Part of a small language model's weights: rotary positions, 1240M tokens.
MLP neurons of a small language model. Each row is named by its layer, matrix (down: output weights) and neuron, and shows model dimensions 80-175. Each number is 500 + 25 x the weight over its row's rms, rounded and kept within 0 to 999. Numbers have three digits each.
A block is one neuron, or neurons of one layer that tend to fire together. Before each block is what it responds to, as a language model described it from the Wikipedia text at the highest values.

Responds to: Opening letters or syllables of romanized non-English names, mostly Chinese pinyin given names and places (Zhang J-ike, Zhu T-ing, N-alin), plus n/a.
L5.down13:476517497532476531484506507536492572472469505474490519529510488513462473450505493471503505496527458486495494491498498494517527484520493450518492481486497498442516474483506502506467542455518474516503486544490483529492479495516497446516507486526531526504520473507511511457525497512498537478
L5.down151:481506542488463495493523465500480491468520519534530444501490506485480489503477490449492512463528513475512506478515465450481508484509505501508515564497458463479480487467498506555489519516498485480472522473538474493511512516531496554452477490474538512509500486464504463517508507488469452470
L5.down290:509522485516520538508525509514489549499470519497525547489575519464489496492500482498490516535460530507530504495483466482468487521467529503505473495529469538465438531500491518530509513476499524507506487515484501465508507537487502531514507529493474486498490497496483493495492505532498511513
L5.down571:510497493511537534469505594535508486493513508528495499474458470501529469524543512479536528491524496501511487538489471472462486474493479463468561506461525495546521462494499514500512491542472491479477499498480492516509498468503496488517491484508507491493480496523469490478481525482538466539
L5.down659:491501487503509490478495552462530516479520513495517486501453513472535513498536483508470494553495531482492491510508484452507494495474478497484537518524522507444489556508473515462473497497510506524498506489498477506531510512496516496472500459477518523472508495495514431479513470462508511482
L5.down666:467524484464495539528488514467496526469530476484527465489459504464461481504538524491517508470477511465508513523471466514497526496530485508482532546503482545474476514520497479507480477490488487511492526500502524472471471462500489511502499494566479496535477434475474483455486509482540491464
L5.down864:501477510525511484451557477509505490528490496490524466508484486487544525503507488492471502477519498482483513526505540503530499533494490458481510499516460515486489463476476459436522484535508482493480505489481509519490481491479482455477494508512505495536504479496455563498529494488536515496
L5.down1164:549489522495501523478477469504522476464488432457523467466542521462495483491515450543485492495496512450485503546495511520526475500529480506474521528495499515496450473478564467502500507537522506499486495511490495554487511494475467494555491497467498502496475495451524468479483508480474466484
L5.down1235:496522488506558467543488509514491534491551502484496471515489480464486493534462508534531500519505541528534514517518504521469541492481502500483467503497496508438494487516517486495492489468503548472507494493499450525556548508512517490515535508488500490522483444460500509491517493545501560512
L5.down1357:492530532477527528544479479529485523533489496523542477486494479517502535478505529551506535488464520479529546512498545466488439454512540518448483456483537503512486478474470477476514558481468534512531480539510474521471467492472482465489521493494497479486462468476487474458507526485521531459
L5.down1497:502467526452502503476492545517523513498444480506559463507490520491471479465472472487479526512515479495480441481470459500476469485480493493464529431506435512516478492536516498500500472499514530550486481494528475486500510534485449505504467521509508491489523474496503467488504525491524472511
L5.down2025:515452474511536495470488527485530516505508490467533523484479488489509524515455464486511461438504507502477471548525526505492496559482501492514494516520492494484489487528508482516461538496541483539520500480482511518483502477474480481505508441535511531493544498515502514535488490487497460480
L5.down2150:516461516549467512462532509530513512536504488527502448488512502509516489529479490502474451527509513492540459436473551476517464477499516492456515533488511503529523463474480509527489522505519536496521512512501498495487493506418518498489508517514492480503470496498462477515467474504499500469
L5.down2195:489504475509534529484560486522478501518478495495463471507460493529478486514499509525440540485508474488470527511464496518472506473461475501496520539457505520484500488491462517433535470518515529512478492502470477536515450522485496497478482526449526482524481489492474457498503483508512495473
L5.down2340:515510500538521436528493494514472529509490492497489472544493499478507479497525530473497519532563510496559579511478465491534494494470506492461482470528499544515479501482441514484538530470506514512474511526518532464522526541475543469537521455474500494486492487534496488502501508523503463482
L5.down2420:515497491501514507484498466559489511484466482527516401481472470493513540499534473490493492537519505466506518477486446454505508514478544455510474515484513492552478453518496489486503521516519468483513472497484580552482553518509517459525505519480510495504503488494446491486481481476504438501

Responds to: Short word-piece fragments in the middle of a word, often just after a prefix or hyphen, such as un-re-fined, self-re-ports, M-ic-hel, Mont-p-elier.
L2.down348:524484500530537497529504492480558535530496503499476551512480461494493492464504489513486488470465496480501528482518494523520492519516497505497551498479545519516470497474495521504538493475508454454539499439502494487488548463487512487513477495501466460438520493498510512518477504475529497472
L2.down691:507497485534469489506485524461458525524530469492488529500453525461448474482547563507465492508531521572509473535529505537477473497532493516520487493472472486517498517486506516476497490489521500483509471495476493535504510492513464515459493488477476483504497502497500481503496445548519493506
L2.down2312:500488516517490502498499481475508534533480539483494552482510518535512521494502529529485496505476516518487486511519463485481513509518517488496510500503479494510435500472493475506511516465499540500526541485463503499498511537463482508520524467514496466496531502479487502507485549497507527483
L2.down2485:493446498467532525474527459520482550527529495499525531528518473531518504524474529481522523468499570474499522441445470480467474498550506521470483467482482481476486562502520545504488497521504483513521514473474476485513509502484474558557512458485506496543538508542471517495511465515476488539

Responds to: Early and middle word-pieces of proper names, mostly UK and Irish towns in football club names and results tables, as in Ipswich, Ballynahinch, Kilmarnock, Doncaster.
L5.down272:521477494521481513525500498540493479529534497492474454504527506498507508499517520523523488478491474516471523484438489452508528499493517504501531520498467471485514468519457508521495502481492491536524537520485479520442494514467486480470487467525492530514463435494500480522520489440496490479
L5.down293:494524526536504503513538480497511483542471458478512467489499513492520462471471523504491524453478555531496532507506501482527512496543503488460491507551469506464480504463465469494438497533533519478530487517505468495506499480461458524482482523483534520521479501491461505562507528486504501520
L5.down297:507475438476462564470486509552475473494481494527510517532491485470495548478452509547496500495477465467523484554469527512501484485536546528495516483503488516513476462518488483548488528505526514509489504479519494473478489513535502503509464534522516495489514496496487529453482517521535486487
L5.down347:514468506516503509509513500534530514496502508504481507526490505503531511517495496523516487484508504474505480478478518525478477526506540522467465501536499477480507496463508526465559500493525489489486529523520472514455458508453495507468476529479522510529513457500505518513517531488513453503
L5.down350:530495526479514508514500561527489518496449494474458451484520504539559445527458521525494464444502491468490497526542469505504505535462473457462519486466484503520515519476492488507505520478505532465503471483508550518483480471500497495510501454496469497542547477496458526508484482498494495490
L5.down384:501466523499514485513499503479546524496451478479538454516451464499485527527509509468503545530529521512491534478529476467517504490517514523512488498475469497545484484507512539507517519516517521538509530517497502513520484490478521491506500457496470481493514468495461507498453485513529476520
L5.down408:538537491519509450453513479496538488470517502449531450541464470496475455470545519479501516509490480502520514525488466453507501495498514423497493493541526505540470470505464518479488507515528501505468507501466516518502522526483484516480489494507542537518455494498457492515504507487474494519
L5.down559:502488499532502455509550483534496541487516530526504548516491487475479531524480473480540527486517531486533525528488535514479517535519499492474504453503483483480513537456479508491528485483543488489471504501536477508495512528473492493544487536502504457538487459511477501466552483511480476504
L5.down838:490389492518516492491492516473502557486485511520468483477466460493512464516501486498498530537492468485494506477501492482467549481494539479497492507470542466468480470522521461527498517476501496468491508493507520504504508498512505497510521476501476476466491489473496500492492500500507520482
L5.down873:555512526466480503535536530504504524493504495508468460478506536546502465482508446480508535502530574546533488495532473529506502464454507480520514507499504505469459547498493519540488509488515478512516520549502498506527487522520532536471461487485468492496516479509468552490518508475483475474
L5.down968:456475472530518527490515506490561496482488525488538497505495498505571491473484481487531524490483460505495448508510507502495495504494545539520472447518472503511475465508496500506514515468485454562500495447483493490521466487495515493520509478529470509462466505488515555517495537498489517474
L5.down1257:492473497502527491477503459490500513469557502524511421497461531495526492466502462573516499481494481484487528496481485449480455494446511475555527498522524502500481471491455474529508505516461512527527549490491496516466456516493499518509506495512488501519528510531523530506530452480512515495
L5.down1689:503507510487510512495458497520493498480545517520470456503471478487494506487531477496522507489515509504479422480500464493485484508473501479502481492489462559476480476508572491531500501510516510498508530452535514533502485498486454485470523482519487484500467460488489540489471494470482552504
L5.down2158:535478495487508484525490499458513496460518508517524516555512461505523507472499480522529500487514519509522496500510481527510510491559487491491503504471526485487473490468519523476471495475506449483481503557541489493518506505483492480507532519531516498500511478502519444485533537492528462480
L5.down2476:468496493511498476488466500518516494483498553504542548525452504471509489468529490502491529527480506488502509505505518464489490526513483464505458514535479522481492480535528505467456473447510506496455499479527497518497547489499499497455497495517518511499475453491468448500507509456546486443
L5.down2538:472523534491495467495475496476537550501529466465497481508498462491525533506512516483521490503488532492496483510489491464513480494529467507523489512528462487521532503451510524480513534560505486449523502487467522487524523511520497474491529503491474480549518500522408498479470489482506483473

Responds to: The first piece of a verb split across tokens, right after a subject or comma, such as comp(ares), dece(ive), den(ounced); also table-header pipe cells.
L4.down107:515473468485487474539508496480499535536484518483520546481547513483529508502459540498495543536511488483497490484490464493488491513541493518469491492538504544466498531514492508475531492492510506453479472459540515499481463511500500481519485481497527510500513479476506517458551560511528494484

Responds to: Spaces, pipes and digits at cell boundaries in wiki tables (track durations like 4:01, filmography and awards rows), plus words in prose citing critics or newspapers (New York, Angeles).
L4.down598:524498482483525493472490487540525516481472495520514487502509516504530503535578489500487552442497494434508489500515543494493465472500467489472482528480528535480500502475491493485500472454517517549518515510493505454512490504550502595495497477523459508481474468544482475533523477494506538527

Responds to: Pipes, dashes and semicolons right after a quoted song title or name in track listings, before writer credits or durations ("Everyday" |); also commas between names in lists of people.
L5.down39:520475549491508521519500494505483484532454509462542589439470519521491490504535518514490497484508506459503481455495506486490496484539526476520427488475482500445512519511515553505500550467492459462504488515517497487517496510500478486513538500468488513471502467496500559516498494528500529504
L5.down395:471454519501517513511491515451526512510527525519550429509500500510543494487460520483473510467500534510504493496456510493504486472481505509517533485505488466521456506509510519486470467514491477543501513529483501507511499465473495491475489501470505492486479494518492530519521486500475500514
L5.down522:512456525447504437518507513546488524492469479499477533501464525468504525508510538528489524507512481481495509480549526522482487481426526497511528515483445501539533505515502536503489506504501512503540517509535520545485488506534508489516507519525500547503486497510513512528504529497482507488
L5.down740:481475508502498493503509537522476459457496505495571600506471511524494492492506471486499498473517501480480511516493489509551493474487499548503487496515478503526512506506481530516496485493499519504483538481448527482492527528486483523543510530528454540480486474509498483470486473525477556471
L5.down760:536424464510508531456506520518524497491516499500547568529475493515530490501474514470514458509509479489479470483547514526457493466530498480520476490497494471520496509462492520442541523465506533490520444477526524500501470575514513463528524468547497514476476447549496488472523509466478515475
L5.down819:507478503480507479480540451493510553492512515476471515459469472518559450492489511522456555487509471502489502510496501475546522493513539516511491467524489489517491514550507526501469531522538480494513502534511494490508509461450503495525516465489548470544491508480494499499477515525481488487
L5.down856:525476512534481474500468518473503466486497501533509535529468501442504494456526496540508541505518504481513501468528534510522507482511498491528504480476531554547482534511540529476496487540503462515507497460544491498493470475481503495507464519437521505496528516494524455504472521508479506479
L5.down911:475483519532493526526480486544529498515518487512474579519544510484483508514518531533513513517515477510519500445495514502521502511498483521469487510533475504469496514504526466524463539511491517466475525551466516480500515514484545512519497520501515444515503457505462492505483581485495535495
L5.down1245:513487527494547483493524479472494518451495463497445524521460509537487516485475492488463486483506517527472536493488457524482519494485497493503510508487476488509563510504511474502511454490540488501488505490478519468520528520499450513553502470497509505508516486506517488497462500475465466481
L5.down1774:497499516507467460508492451460503442529503494512523597457535521517483494503497486457519437510496499519535464490470450500481546459486552474514516457539529477522520465490508490513517489589489478502506513476520510522461495531495519482456541507493483510483479494510549513516503511503441490513
L5.down1838:503460486520471491527537516502524493515533487518464479443445442517488497491459507503501498468461495520510478488491513539495535481475518518486492477464480490500527503480496513526518524492494479519524466554520527513535513543502537523516500499487488518528536522505535520462452515513508526532
L5.down1878:513497461497492523531491473532514519476507512566502480524450518488529522533490487542554497469526476525476488550517519466501484510494509519465511507478481488456504506511497496508530522490527502489537488517506539494517499493510498506505474454521506484510511490499496504454479442477538469477
L5.down2210:497466494499531513556501514500478478509473511446528492476494523469534518485504516476495457510506506497478503512473468486520492540532456489511503516529536495535502536471479534526504466503486506501507536562484487490461497468525488479546507487475521487504547491485462512513502515500478565518
L5.down2267:540522501487552515485521506517538526481554498547544492477527493529510498513550486500504504464480490534509478493478505484478505509549527472511483502497554475501518532440496518487464464488487497445473492460477497482541553519500460487475494482507474502545464474513495521541528505512479535502
L5.down2387:500510518474495493505507519535468461464490506494511452480517484455494484543509508447491523476494498501500513506527499509452480477483426495501565513517494495530466456508478515496535536486483506490478497495520506510541540525490484488503515497546506512505500521508517483491533481507455472518
L5.down2460:532511494492541499545535501479496484544488505515514588504486489518486497488530521479479515525503463501513494530496486472493503457475519485547483509492560500520518517509510497514531482507472490490514521523512496564524459462511542479480516470481450475502473471496508531539530532439511503487

Responds to: Final token that completes a sports team, club or league name, often in results tables or career stats, e.g. Ipswich Town, Cavaliers, Premiership.
L2.down493:470533480554510522513511488523508494480452489516517513492520469494477495483490485581525524527470514501470508484487492502502515499500483495509488552489497490498499534528474450523480483490494516515536498488504442525496519504527491502448502525538485496493544492521506481485528494539520538480
L2.down864:517516501488491467475514512528526496426486457429511505497497511484451500525505494502477503494522476496473505478497497482480505506502496544504498500489533508522491527507477498501501503488505494497513513503501524559503526541520488474460513501545533456487509523473524563484480502502507526496
L2.down1204:499508537489476519522488515511536470519499504460506599481506510510511525473531532479461504505539555461505468469498532489488501510502496542481489550506506484504482530445528528449512497485474509515512503492483515534515514527512509513482537516527503499502512558450494482459501482472481522437
L2.down2482:474486500531492501425483568538492514462487460484509446504535530506477497524517499500503457526531476489533466492530527498483493558519478498492510523496564473505511509476493502439508524498517503498524491557528508547466494501488445456473516503450521507485522472477530526514477474449468492478

Responds to: Semicolons, pipes and colons that separate fields in wiki track listings (between songwriter names, after titles, "Total length:"), plus scattered mid-word continuations like curf-ew, F-ender.
L2.down496:455471503491520474477503479481539532484528478523507443479494465537524468536519490529486499486516491487507491533499525470478499512471516479488495529477496558492501542503497520482512493486488555477484534464501527508458489505471498472527487525499505547487501492516472455512470509503533517502
L2.down537:509510473436519517521472520467487490499491511473484477494495529496456516484510517521518515496445502421485470559488500556496558484479532502504495487440512500482528520537470507526518517551516511506493501494512496533484522500472514495494485510481460499521518435499500499521476480522479515537
L2.down802:470561495482538500515517515489494515442534555505485506461539457517508528486500491504504459583511511503509511513513525521501554462457572495471535482461487494526497496488496531462531474528469470524462434471525520499528464506509448553540518486486527463519549509508482507487512464501515490485
L2.down1343:516498511488545558497497521524479510505507508541469501469500489500535492467525491523506486493490477547502486535509501496471521520495527521451479461511499566512486534496500490466516522492556491465530493493509510488479509488504458511516538503471530531470500472463556475456516472518514506500

Responds to: Tokens inside a date just before the year, such as the comma in "March 29, 2016", "of" in "summer of 2005", and month names in "15 August 1854".
L4.down724:496537468460508511500524533514543507522500511520537554507463536527465502485483503512496462491497522480482484561496555529525481505484509505510501482492501526508498462496483471494517486519495511526464464533534522460558450495493509531545497440522491505533480469480489503521503450483501518467

Responds to: The comma after the day number in American-style dates, just before the year ("August 12, 1955", "On July 17, 2021"), with weaker hits on table numbers and word-final fragments.
L2.down931:506514482503495518540515581513506530526510499500525488522500547523542495471496438474494520495541478508510515538544506520477507514518503500509495497499519518504466488501482518493567523500477488505486510540489536511463509493470520513505445528470528496497532559522464485487517519463466510483
L2.down1326:483470498483501490501499522521516516465466510510516479496474521513495497492512498523495503469529475546477507496506504490537521499522495507488509496470489557469456497462482471498514532511528491487477530522501573506525463500486506510504486553494466535508530466507496515486457451466517526491
L2.down1834:532456458476503551515492543513543556533487492521544597501534513530490520529531512507465511481514435519486497462543488551495477476507497502483506477521478553479505515544509482470493506473475544505471496549493484538480511486496509493528506506496448527466485502495456481496502526464487526498
L2.down1864:471464497489511470502456506540496525464502533515513531444543513429514494511524497504525462496514412525444494512539525510518454536485469525462470495493488507500487482515510449495477491494523516517483511462496534484517485528473450531462488508493499496498489479510515496436465513499534506500

Responds to: Inner word-pieces of non-English proper names, chiefly Chinese pinyin names (Hu-à, Li Gu-oying, Fàn Ch-ánglóng), plus Thai, Turkish and Arabic names.
L4.down645:503470534511515521490531501479499514480480537497521464526523493477461492483478553507499554479525489464507500501496526460463483494523511496502475523529511497506483492540475551517485527515549530529556486495509462511509479499484501509480484460492475520492495482520413487524472485484512487500

Responds to: The preposition "in" (also "In", "From", "By") opening a date or time phrase after an event verb, e.g. "purchased in 2005", "In February 2011"; sometimes places.
L5.down125:519497449475505455524534487479491503474526449532487500534447526511508502478545498542488462528522517510507511530495514519497509529492461455516518521505484492508521515497444511535472535494522538481507485514516481475497534496482506523482468496535478478471564496534489493511505549472517502511
L5.down143:506522485476531482460498483536511538487521489483494590487478505479536509477507491510490494484470506486509512504468497457501506499552514473479492529498500505490487494514457507499488534478479489520523469484542455507476527499462531500499482494481540471505495482511494496525513487501550523501
L5.down466:508489534493437510521515535481447510530493519522528475504512542518490530499460467497497524505506457480483515518465536495492543535533503475521519567502494493494501478486536481520473468500492472493508511454546508506539531480560464513487477486518502484507521530473440482503525474523554499557
L5.down655:500493525520475491505492500470501506537515499520499558508509486480475466551467469518490486516480493517456459495473480469503473557465506474507488500497480490508461538470488531531538520470492510514511524504527526509469487505526515501500503498494533466462484512493476515482489492472520496439
L5.down831:477527471462512502561549553527485546497479502539511613490506481523507541479500510489518484509485496481526484502540492493461446493509497518553496490473543470478447476493508488465490510498482496542528483527480494470501472507497529497482487460495534534504517532527532501534496503495492496479
L5.down1165:499538520513439493506519519504481479502514486485487468498487510489467499437444552526531508487481538484438513554495489504499455507494536505511502518524489460485481518474472531546491507456511503497516517489541481534531504545546514500480513487501443525497536471508522494498465485509499496507
L5.down1202:482488475524539518448501520519515515484487515533547524505513494468488509492499509515497492512479505472466470521524515510513431511499493523585472519468501486499515556497512524450527513452562534511501477496471499463471472505471455522524530533492515511474527524495547523460507577454560487529
L5.down1290:530488480500503493486504528505514480479492463493533572519464497494503511537540487517515509521503529493487517518530493500469508514530462542527490509474491483490498490513502456493452491470512480470487481514463471486510501504499498503505517478517522515499496562510500483492492488485471491534
L5.down1295:523514529488487511529528505490510487507500449475535516524528501435478492468519483506492489450478476516500491493460470512488527479501530525449490506483533487486485497477454472474486480503469533472470490525507515438489494472501512495479501541484496515520473525478461525521566490485498488481
L5.down1319:483491500486443531470490548497473522505497508485502487541437522475494506463529443484506506473512474474502553560538521488505518516497461519482538509470510518485494499468506500476491452514497442479500517502454505526502455478467508508453462488537521501528498498522497495512508509498469528521
L5.down1470:511530507523505546530500481488535518547490473530509468481528500523544498526476522469550467486489469472500487474525474466499511480471517518526508507503543501468474493519524496538506483513486569482498500494515504477476499499504503499475505536477492491523497498557468450511488518491546454500
L5.down1565:456524499505482529479510562547450478500542489495536527505497485494505483504466488485478511488523466520498469463517513502532501536532481457519488533465447509524463459515514495470483471494490482542464508503511510500450477519486498521498478468478566491492534500532520509509522472540497561468
L5.down1847:507421479523515492547530473455520526507468528508556537478530500530486541499476494526508539527480515533527499464498488508522539519503520495532520483455483487504509508465486513519480525553439454494527521461480506576495474491515481491492502499503503484525525518530535468477494480507499522540
L5.down1939:465498502450540467476540513498529476491469490511514531503487471494489504499538518509526500500510529511458527515494522534483464497501499464488498516487521484519523503502509484529531509521448475502459509533525493471453511518470503504530487466498451500509506507512513523526531536456480523492
L5.down2116:493528467495519545472506540511546480480502460507496489501488471476518488425514525496468491479491482476509467565456485519435502539542515504494548468487479540473499494473540493499517466550540491468516535498470517473523502543494509479501541497480481451516481491475491489469504502503468486481
L5.down2187:501522442438476504514487481528468485496500496492472524475522508466473551509520441478522480499506476522527493528512491490502489500468459490455502489477487500468505518510495484504503490488513509511524470549467507479477482492475485526474479499528490499491507519513501507475527499554516518531

Responds to: Opening fragments of multi-piece verbs right after a subject or "to", such as prev(ail), st(abs), co(erce); also first pieces of surnames after a given name.
L5.down82:512490479496502465482480502513538509510484505518476506523530509504534492491463479508528494490515535447540503489533472474507498515515509461504509479482514535448524480537488508482527517501503490518532477477499453484473516527547570519502490523464516536516531502492517471481505473475551502473
L5.down335:481524491492517436510499492552533477492481511453513569443523522478529489479427484493501553551530493509478501516478457507558513502492457489524488511520538454495496449544512521505472475531444510503478472466527512506494492498468498456496517480522481467500500512536475497470490495449476511493
L5.down393:538485485507466505480509491501468532497515501543537489497463509526473485463453424515525524501508523488531461473498501492521523515516522480470520490498434504519517466538505554483485508480494500520487525486463509544518481503510543502502489495480500498509489537504501529532554506454526484524
L5.down656:486483509478481507518513515521492534501511492492481458486467501461518521485507515490507459529559480497458498519517499475494510493496471494504473495496511514515493483520499524504453506488460477545558486513510505529463499475477476512539493505525479494484505480486518493445536501551486467484
L5.down793:479515479475482460527474498511506473510470503518566382494500470522480490527512494452476443550517488465572496538479520522480513493494510525515524531477515497449487469462541545484507543490436502497480460489547458454559442509521486511457494501491501469501531499504539481534526463488477511494
L5.down867:519487484477521524518510492496522599449501543506499568453523523491510470476512530485531523481476507473513489489439492459477540506521522491517475446489498494503525476470503529517488469505485497509480495508455467491503508505479537530511458525491503495500524524518495522427499519537528472510
L5.down916:525522477518499470469498530464487503481506486453489505506511459507444504462571502473482492477516507488484498501453483453475485533450499506463499531521476535497504479499530460508535497509445479529511488495501512545527494471491490525491511478480465513527511491517429552480501496507446500487
L5.down981:538527527538506513455497500526463502504495481546453518516495517514500534518471506518491520456506522496522466465511488448464504505485506490492470454489497514452486469527500547507498479495488498490489519508517470509483538561506519555499495495506524505493501521482533502509539463510545497511
L5.down1072:453486517529491453467519469508536517471475500480521408497485477497503551478514489526513481494490534496499494526532510489485489486537474457467507487522503503468487495517493515489506523539480450525470464477510484520508488503506522513490491482462498528495498511552533513519472477477492486536
L5.down1676:496490492519472502513503466488468467527516523472514473472500517425483463505510483480527484487465500484550538476485487510480497454540471499506500515493496510503525528480518483483550476485493499503479528521485486478529508559542497519530555498490474484528506494516453516505514524497506471501
L5.down1969:479471523489469476521508505498515487504478522472492457493505496486516490487542503549552485494462525457493505529469480459553474478476525493478519474479502475512467451509524496480510467489499535543505455510464519518457568533511509503484532511516503472522500500476524419543523468514525503571
L5.down2240:499464470494532561508489498524501538480537475500460439458562534553461547469515451507517499484525501509509514517498476509521486504508523558493518532554517502482441493548493497505521500473517466517535536521537449519503485504493501533504515512483472504492507515514505467533493475474517514485
L5.down2437:513506497489505491504501478525496543478485508458478555487491517494505498486497514492448518486503514522503485467492523520482506529504506554510476451492507488505466441507494458490499462505435497509513495513514472461482462512478497522474523491523495504532514471487522518476491507508535487481
L5.down2465:432548539523500500471489504484505522554467519514484462493488517512497509523506530526508474520530513493526522508523503433527501509463499503525474526503530520464534477490485520494526484512538475540489512479533547486443520441503529484532486499469490537513507453485502541496490439460524507502
L5.down2513:469509477490513497506503482530524523506546480497529481480448540460459481507535503480475511454476492520483493484504503514496514484529489494536505460445510518517535510462550495466490504498545486470565540548524496463552480525496493499508501524449498509529500526467522534484487537529477532459
L5.down2514:457468515513473499548505464490519544482483492478485511525469503532536513458511519537506483464470542491497492508533465479515474473527466538514511514459482489493521476505489434471501502498535528493516480527492485466468506533467503499499459506481499543483487492533496520478531520479519500523

Responds to: The word "in" as a standalone preposition opening a phrase, often after a comma, period or parenthesis, e.g. "in contrast", "in this case", "in May 1974".
L4.down413:534461508537488470502540563500510513522494525514547518520495477480534505512456493507536520482515495505531466500546542515536530514530532468500501527486520500503482493473475482506501463515467466501451481534478483472460419507460457474520507473486512488499550500521508479506500540483489523537